python train.py --n_layer=14 --vocab_size=32000 --norm_eps=1e-06 --grad_clip=0.5
MLP neurons of a small language model. Each row is named by its layer, matrix (up: input weights) and neuron, and shows model dimensions 224-319. Each number is 128 + 24 x the weight over its row's rms, rounded and kept within 0 to 255.
A block is one neuron, or neurons of one layer that tend to fire together. After each block is what it responds to, as a language model described it from the Wikipedia text at the highest values.

L6.up310 [102  90 127 158 125 141 126 151 150 121 122 116 107 130 145 141 134 140 107 125 134 109  99 133 131 117 113 165 162 125 118 106  82 131 158 170 128  78 134 131 140 129 124 108 114 126  95 126 124 138 122 122 116 122 134 174 136 162  78 151 120  79 138 102 101 114 126 106 142 117 140 135 141 133 107 144 113  99  86 107 134 181  88 149 132 103 100 134 174 167 136 149 143 108 141 103]
L6.up734 [114 151 123 109 162 129 119 150 116 114 131 146 109 139 122  89 105 108  83 112 145 161 115 146 117 125 146 168 156  86 168  90  83 167 135 123 120  84 111 135 108 116 116 153 115 128 136 125 152 126 144 110 103 110 151 139 110 148  88 134 117 123 173 138 155 150 105 115 148 119 124 137 106 111 124 138 160 128 107 114 128 160 152 133 109 105 119 139 133 162 160 159 127 144 133  73]
L6.up778 [126 134 148 111 138 165 140  82 101 120 132  69 156 123 115 143 128 115 100 151 130 177 127 148 144 101 145 163 148 124 140  95 130 135 154 133 166 127 148  97 165 118 121  80 153  95 151 142 168 133 132 139 102 104 139 165 140 120 112 133 111 129  93 118  84  88 137 125 134 146 125 110  98 144 103 109 118 144 142 104 169 154  96 126  96 124 115 147 174 117 154 146 141 109 166 105]
L6.up1098 [150 135 114 146 150 119 111  96 102 139 130 118 124 151 126 136 112 136 121 119 116 137 133 153 160 138 141 196 168  93 113 117  91  78 120 106 147 119 172 168 129 135 121 143 110 118 131 146 106  99 121 130 149  98 118 141 182 128 123  75  89 147 109 121 131 135 136 109 144 139 137 118 117 101 115 108 129 175 117 116 132 107 116 137 105 130 102 176 131 136 118 141 137 102 114  95]
Tokens just before an expected number, like month names after in/on, "age of", "aged", "At the"; also quote marks and apostrophes inside quoted speech.

L10.up9 [ 87  88  90 137 134 155 168 169 189 107 143 103 126 132 107 104 108 121 137 119 157 129 170 152  98 120 144 171 133  91 170 105 120 114 112 122  96 131 174  93 166  93 101 110 155 122 133 118 151 129 115 135 130 151 135 121 138 100 110  96 150 136 125 145 115 124 153 117 158 136 103  87 109 122 134 126 142  97 132 133 151 101  80 153 144 112 125 110 134 100 161 127 105 118 111 121]
L10.up124 [142 130 145  90 113 142 110 153  96 151 123 155 126 121  98 123 106 122 129 149 100 154 140 130 145 160 122 140 151 120  99 146  83 121 134 102 127 190 138 146 152 162 124  98 106 122 139 123 125 100 128 145 135 119 157 119 154 112  82 101 161 102 144 110 128 126 133 109 164 109 134 130  69 104  92  92 118 152  89 121 142  96 125 176 175 127 102 125 126 155 114 108 136 157 183  89]
L10.up560 [119 107 105  87 198 141 115 102 182  90 167 104  75 140 122 124 113 118  79 146 159 142 112 121 159 138 129 144 135 107 186 139 167 119 114 114  92 115 149  93 130 131  72 103 139 112 150 109 127 167 138 129 130 164 132 106 134 118 128 118 142 108 118 132  92 126 107 119 146 130 100 121 112 127 150 137 153 102  79 134 126 125 147 132 156  74 129 126 158 123 168 102 154 149 154 129]
L10.up675 [119 131 135 134 117 189 108 163 135  81 136 157 121 107 129 117 114 167 101 148 122 142 158 113 129 106 155 159 131  92 152 120 125 129 149 155 117 133 126 118 137 147 123 138 109  98 162  92 145  67 138 123 139 140 117 132 122 125 154  83 176 135 150  85 138  87 119 137 181 151 105 108 121 134 127  84 142 154 119 161 103 113  89 145 159 140 149 139  93 120 117 157 123 148 138  94]
L10.up677 [157 126 173  89 146 151 105 108 139 143 148 136 128 166 112 125  96  73 104 132 151 112 116 100  87  94 118 135 141 113 155 129 136  95 123 154 103 134 117 149 135 127 102 119 111  94 152 160 143 134 174 114 117 128 138  90 140 100  91  58 114  98 149 114 164 132  99 108 164 142 120 120 117 117 150 117  91 110 152 184 130 137 110 105 128 118 127 167 113  98 131 110 193 151 120  96]
L10.up777 [119 112 172  97 118 126 123 117 135 106 191 121 143 159 147  97 120 151 113 133 131 141 165 125 128 147 135 148 133 105 117  94 121 103 155 129  94 131 132  54 121 135 124 140 117 121 139 152 194 154 134 136 126 134 167 104 128 125 117  76 124 122 126 143 121 137 130 124 166 135  83  96  96  89 125 155 145 137 116  96 122 113 120 157 139 130 150 113 125 116 140 130 152 142  82  85]
L10.up835 [137 121 136 138 139 140 108 122 137 126  95 151 184 127 150  89 116 109 111 142 114 120  78 118  90 131 102 123 118 105 187  95  75 121 124 170  90 103 127 150 176 130 106 101 136 105 183 114 117 156  86 152 146 122 160 124 157 133 133 101 147 109 110 127 145 114 103 101 134 161 100 125 111  95  92 105 116 127 114  99 113 148 119 140 169 108 112 131 159 143 167 151 131 128 149 144]
L10.up1112 [128 112 143 104 154 121 140 179 143 151 109 154 145 126 138 118 156  73 142 102 139 147 137 173 115  89 128 109 114 149 136 108 114 119 185 110 125 127 113 137 115 161  95 129 153 151 132  91 122  79 152 113 135 102 115 128 135 136 119 128 124  82  85 138 117 146 112 120 130 109 131 128 106  95 125 113 202 208 127  97 131  90  86 178 118 104 126 111 114 126 123 133 125 143 166  98]
Determiners, mostly "the" (also his, its), right after a preposition like in, of, during, at, opening time phrases (the 1990s, the 1922 season) or places.

L3.up990 [139 118 160 116 162 111 124 108 121 125 136 129 143 156 148 135 107  92 102 117 152 151 128 113  90 124 109 114 143 157 136  88 115 149 150 145  81 131 129 150  86 110 117 163 140 124 115 158 173 149 162 111 110 145 113 145 122 142  90 102 102 134 119 143 164 125  83 129 148 165  99 163 106 139 112 128 157 165 131 115 146 135  93 146 110 132 103 142 157 108 174 176 113 140 129  52]
L3.up1063 [ 83 125 189 164 146 128 154 122  86 131 167 113 118 123 150 173 106  87 108 124 125 140 117 120 113 142 138 112 115 115 186  81 128 140 184 126 130  72  96  95 118 117 120 156 107 140 100 135 157  92 159 170  96 117 121 161  82 147  89 164 155 126 121 133 123 132 105  92 154 119 134 161 136 145 126 127 135 140 123 121 106 164  88 180 151 122  89 163 141 148 112 194 119 125 165 128]
Articles and possessives right after a preposition opening a noun phrase, mostly in and at, such as in a, at the, before her.

L10.up51 [141 142 117 110 155 138 121 138 174 111 161 121 126 146 109 141 164 115 148 142  87 160 149 138 143 139 105 172 126 145 151 114 117 121 113 102 115 123 156 174 119 148 134 148 114 100 131 134 147 107 137 144  57 130 134 104 132 105 124 102 113 144 108 127 138 154  72 110 143  86 102 130 118 166 110 148 110  97  81 127 139 121  63 126 118 104 159 116 116 142  92 107 182 130 104 108]
L10.up97 [ 85 128 102 102 113 117 140 105 131 124 108 107 123 133  88  98 128 122 128 129 135 144  90 115 118 178  89 105 139 108 137 120 138 171 108 137 123 126 116 106 125 133 118 126 181 141 146 174 145 120 132 116 116 147 128 146 109 162  95 124 136 137 182 106 109 130 134 112 141 128 160 131 111 160  90 136 142 131 124 130 137 176  87 148  92 136  86 141  86 107 139 117 183 142  89 151]
L10.up184 [ 77 136 145 121 193 126 124 106 128  93 103 156 151 127 139 129 147 140 116 101 103 139  74 136 141 128 135  91 134 106 127 101 114 132 161 137 129 125 121 110 112 128 124 173 100 124 139 155 120 130 139 125 110 119 155 125 142 117 134 129 141 109 109 126 127 149  87 132 120 134  92 144 122 140 146 154  94 144  97 115 132 132  96 140 146 101 145 137 118 126 161 158 148 101 165 143]
L10.up226 [131 129 178 136 157 120  88 114 116  80 165 133 120 134 131 151  92 122  92 133  94 165 135 132 150 135 130 122 107 111 150 125 114 120 150 119 133 137 134 152  93 135 128 155 109  79 134 151 184 120 111 129  65 128 147 107 153 148 112 147 133 134 106 112 120  87  74  97 116 143 131 166 134 164 168 110 110 138 125 138 106  98  95 158 126 159 112 134 106 121 117 147 168 148 123 173]
L10.up365 [146 153 154  92 175  83 117  96 145 102 150 105 122 147 127 126 136 135 153 105  97 133 114 156 119 114 114 104 156 125 151 106 142 131 139 135 134 112 111 136 102 143 126 105 128 130 134 153 158 103 120  77  99 130 166  86 120  88 145 162 102  97  98 154 138 156  93 143 133  97 112 153 117 138  82 122 166  98 127 139 101 138 106 135 113 139 122 115  82 112  98 175 151 155 127 101]
L10.up815 [148 111 152 150 106  87 116 120 115 115 129  79 167 154 113 117 155 141 180  99 103 161  93  87  99 132 126  99 127 116 118 117 149 130 121 126 129  98 122 122  86 122  88 118 137 130 117 132 170 146 122 136 108 151 148 128  99 142 109 124 130 143  63 122 118 133 112 118 106 107 134 143 126 129 108 147 133 109 138 108 141 106 121 138 117  87 147 152 129 127 137 163 207 149 129 134]
L10.up839 [127 160 161 147 154 122  93  70 115  71 161 163 124 158 114 168 136 110 161 116  66 163 111 138 114 145 119 101 158 120 138 101 120 115 124 119  96 127 110 186  92 136 121 110 109  97 120 132 153 130  89 128 108 123 132 108 127 125 123 147 144 150 114 148 124 149 112 142 135 114 132 137 104 116 133 133 173 121  57 133 118 142  84 128 126 160 130 140 141 145 125 141 162 126 148 139]
L10.up1153 [136 105 170 142 124 119 137  96 134 103 103 108 150 145  84 121 104 115 132 142 155 163  96 114 119 198 136 122 151 109 147 133  73 136 183  62  94 141 127 113  89 164 136 139 146 115 125 128 179  79 104 112 150 154 135 105 112 143 103 141 144 121 110 118 119 130  95 121 116 142 115 141 110 118 131 133 105  92 116 103 120 112 154 155 117  96  99 180 106 146 182 111 163 171 113 119]
Final word pieces completing proper names, mostly surnames or rare given names in tables and prose, such as See-ger, Zi-to, Lanka-ran.

L3.up90 [143 145 197 115 142 118 132 112 106 114 124  98 100 147  89 114 128 127 114 119 170 151 120 136 123 158 146  88 136 146 138 162 140 130 140 123 169 158 126 163 156 166 140 145  91 105 123 128 151 113 135 124 138 127 123 112 110 144 119 144 120 117 130 101  76 110  87 124 135 105 102  95 143 121 128 131 151 145 135  94 142 143 130 129  96  75 125 125 136  78 144 110 151 109 140 144]
L3.up841 [136 131 123 143 114 129 155 158 120 133 113 133  98 135  88 111 129 135  90  98 137 138 154 118 118 135  82 104 124 118 132 133 141 145 135 136 121 133 110 141  95 184 138 161 126 110 147 105 195  72 107 126 142 163 117 111  89 126 127 130 166 111 146  71 125 139  84 128 158 129  97 125 167 113 110 158 131 133  81  92 118 145 102 139 169 101 148 120 127 124 125 119 133 137 125 128]
Subword fragments inside proper names and words, mostly "on" (Sealfon, Brighton, Opponent) and "gar", "town", plus City/County after place names (Exeter City).

L6.up348 [153 100 105 124 165 106 142 135 191 107 152 135 120 131 126 113 120  97 180 127 119 155 183 150 117 135 126 149 103 111 167 152 111 167 120 144 131 130 123 117  94 155 129 129 149 103 131 100 139 194 110 112  95 150 118 125 142 143 127 177 113 151 123 104 123 144  81 116 157 136 131 159 116 170 159 124 143 128 120 121 157 113 117 132 116 120 126 114 114 147 136 144 185 138 121 136]
L6.up546 [122 138 141 117 159  62 124 132 130 108 179  68 132 131 183 112 135 132 114 108 138 130 126 107 132 125  91 138 134 119 114 120 114 116 133 120  79 185  97 119 115 137 117 119 144 109 158 127 156 175 153 131  67 133 115 129 152  93  95 119 129 161 132 141 136 147 109  93 130 155 116 186  95 150 120  83 131 146 121 119 161 157 116 106 136 125 123 131 120 145 158 132 123 170 106 106]
L6.up770 [ 72 132 111 114 160 123 137  99 145 133 116 102 130 121 102 104 110 111 114 158 147 141 131 129 101 159 103 140 168 100 189 142  85 142 151 160  78 139 103 121 166 110 134 122 122  99 166  95 115 139 120 135 124 111 160 114 145 115 138  98 127 140 124 126 142 169 122 138 130 153  74 109 101 146 105 113 127 133 125 111 156 113 107 170 144 144 132 123  68  99 143 106 166 165 189 137]
L6.up1257 [164 128  85 165 187 130 116  89 150 134 150 116 103 177 132 126 100  99 108 142 162 129 152 124 114 134  88 129 120 130 148 106 104 133 120 136  70 115 119 111 155 122 118 120 128 111 127  78 122 138 145 105  96 132 108 135 123 153  98 115 105 134 164 118  90 145 109 120 145 153 115 121 109 133 116 139 112 110 121 133 167 151 113 142 140 107 158 118  96 138 128  98 146 140 165 128]
Final word pieces that complete multi-token proper names, mostly surnames, plus some team or brand names: Tompkin-s, Sell-ers, Butor-ović, Starbuck-s.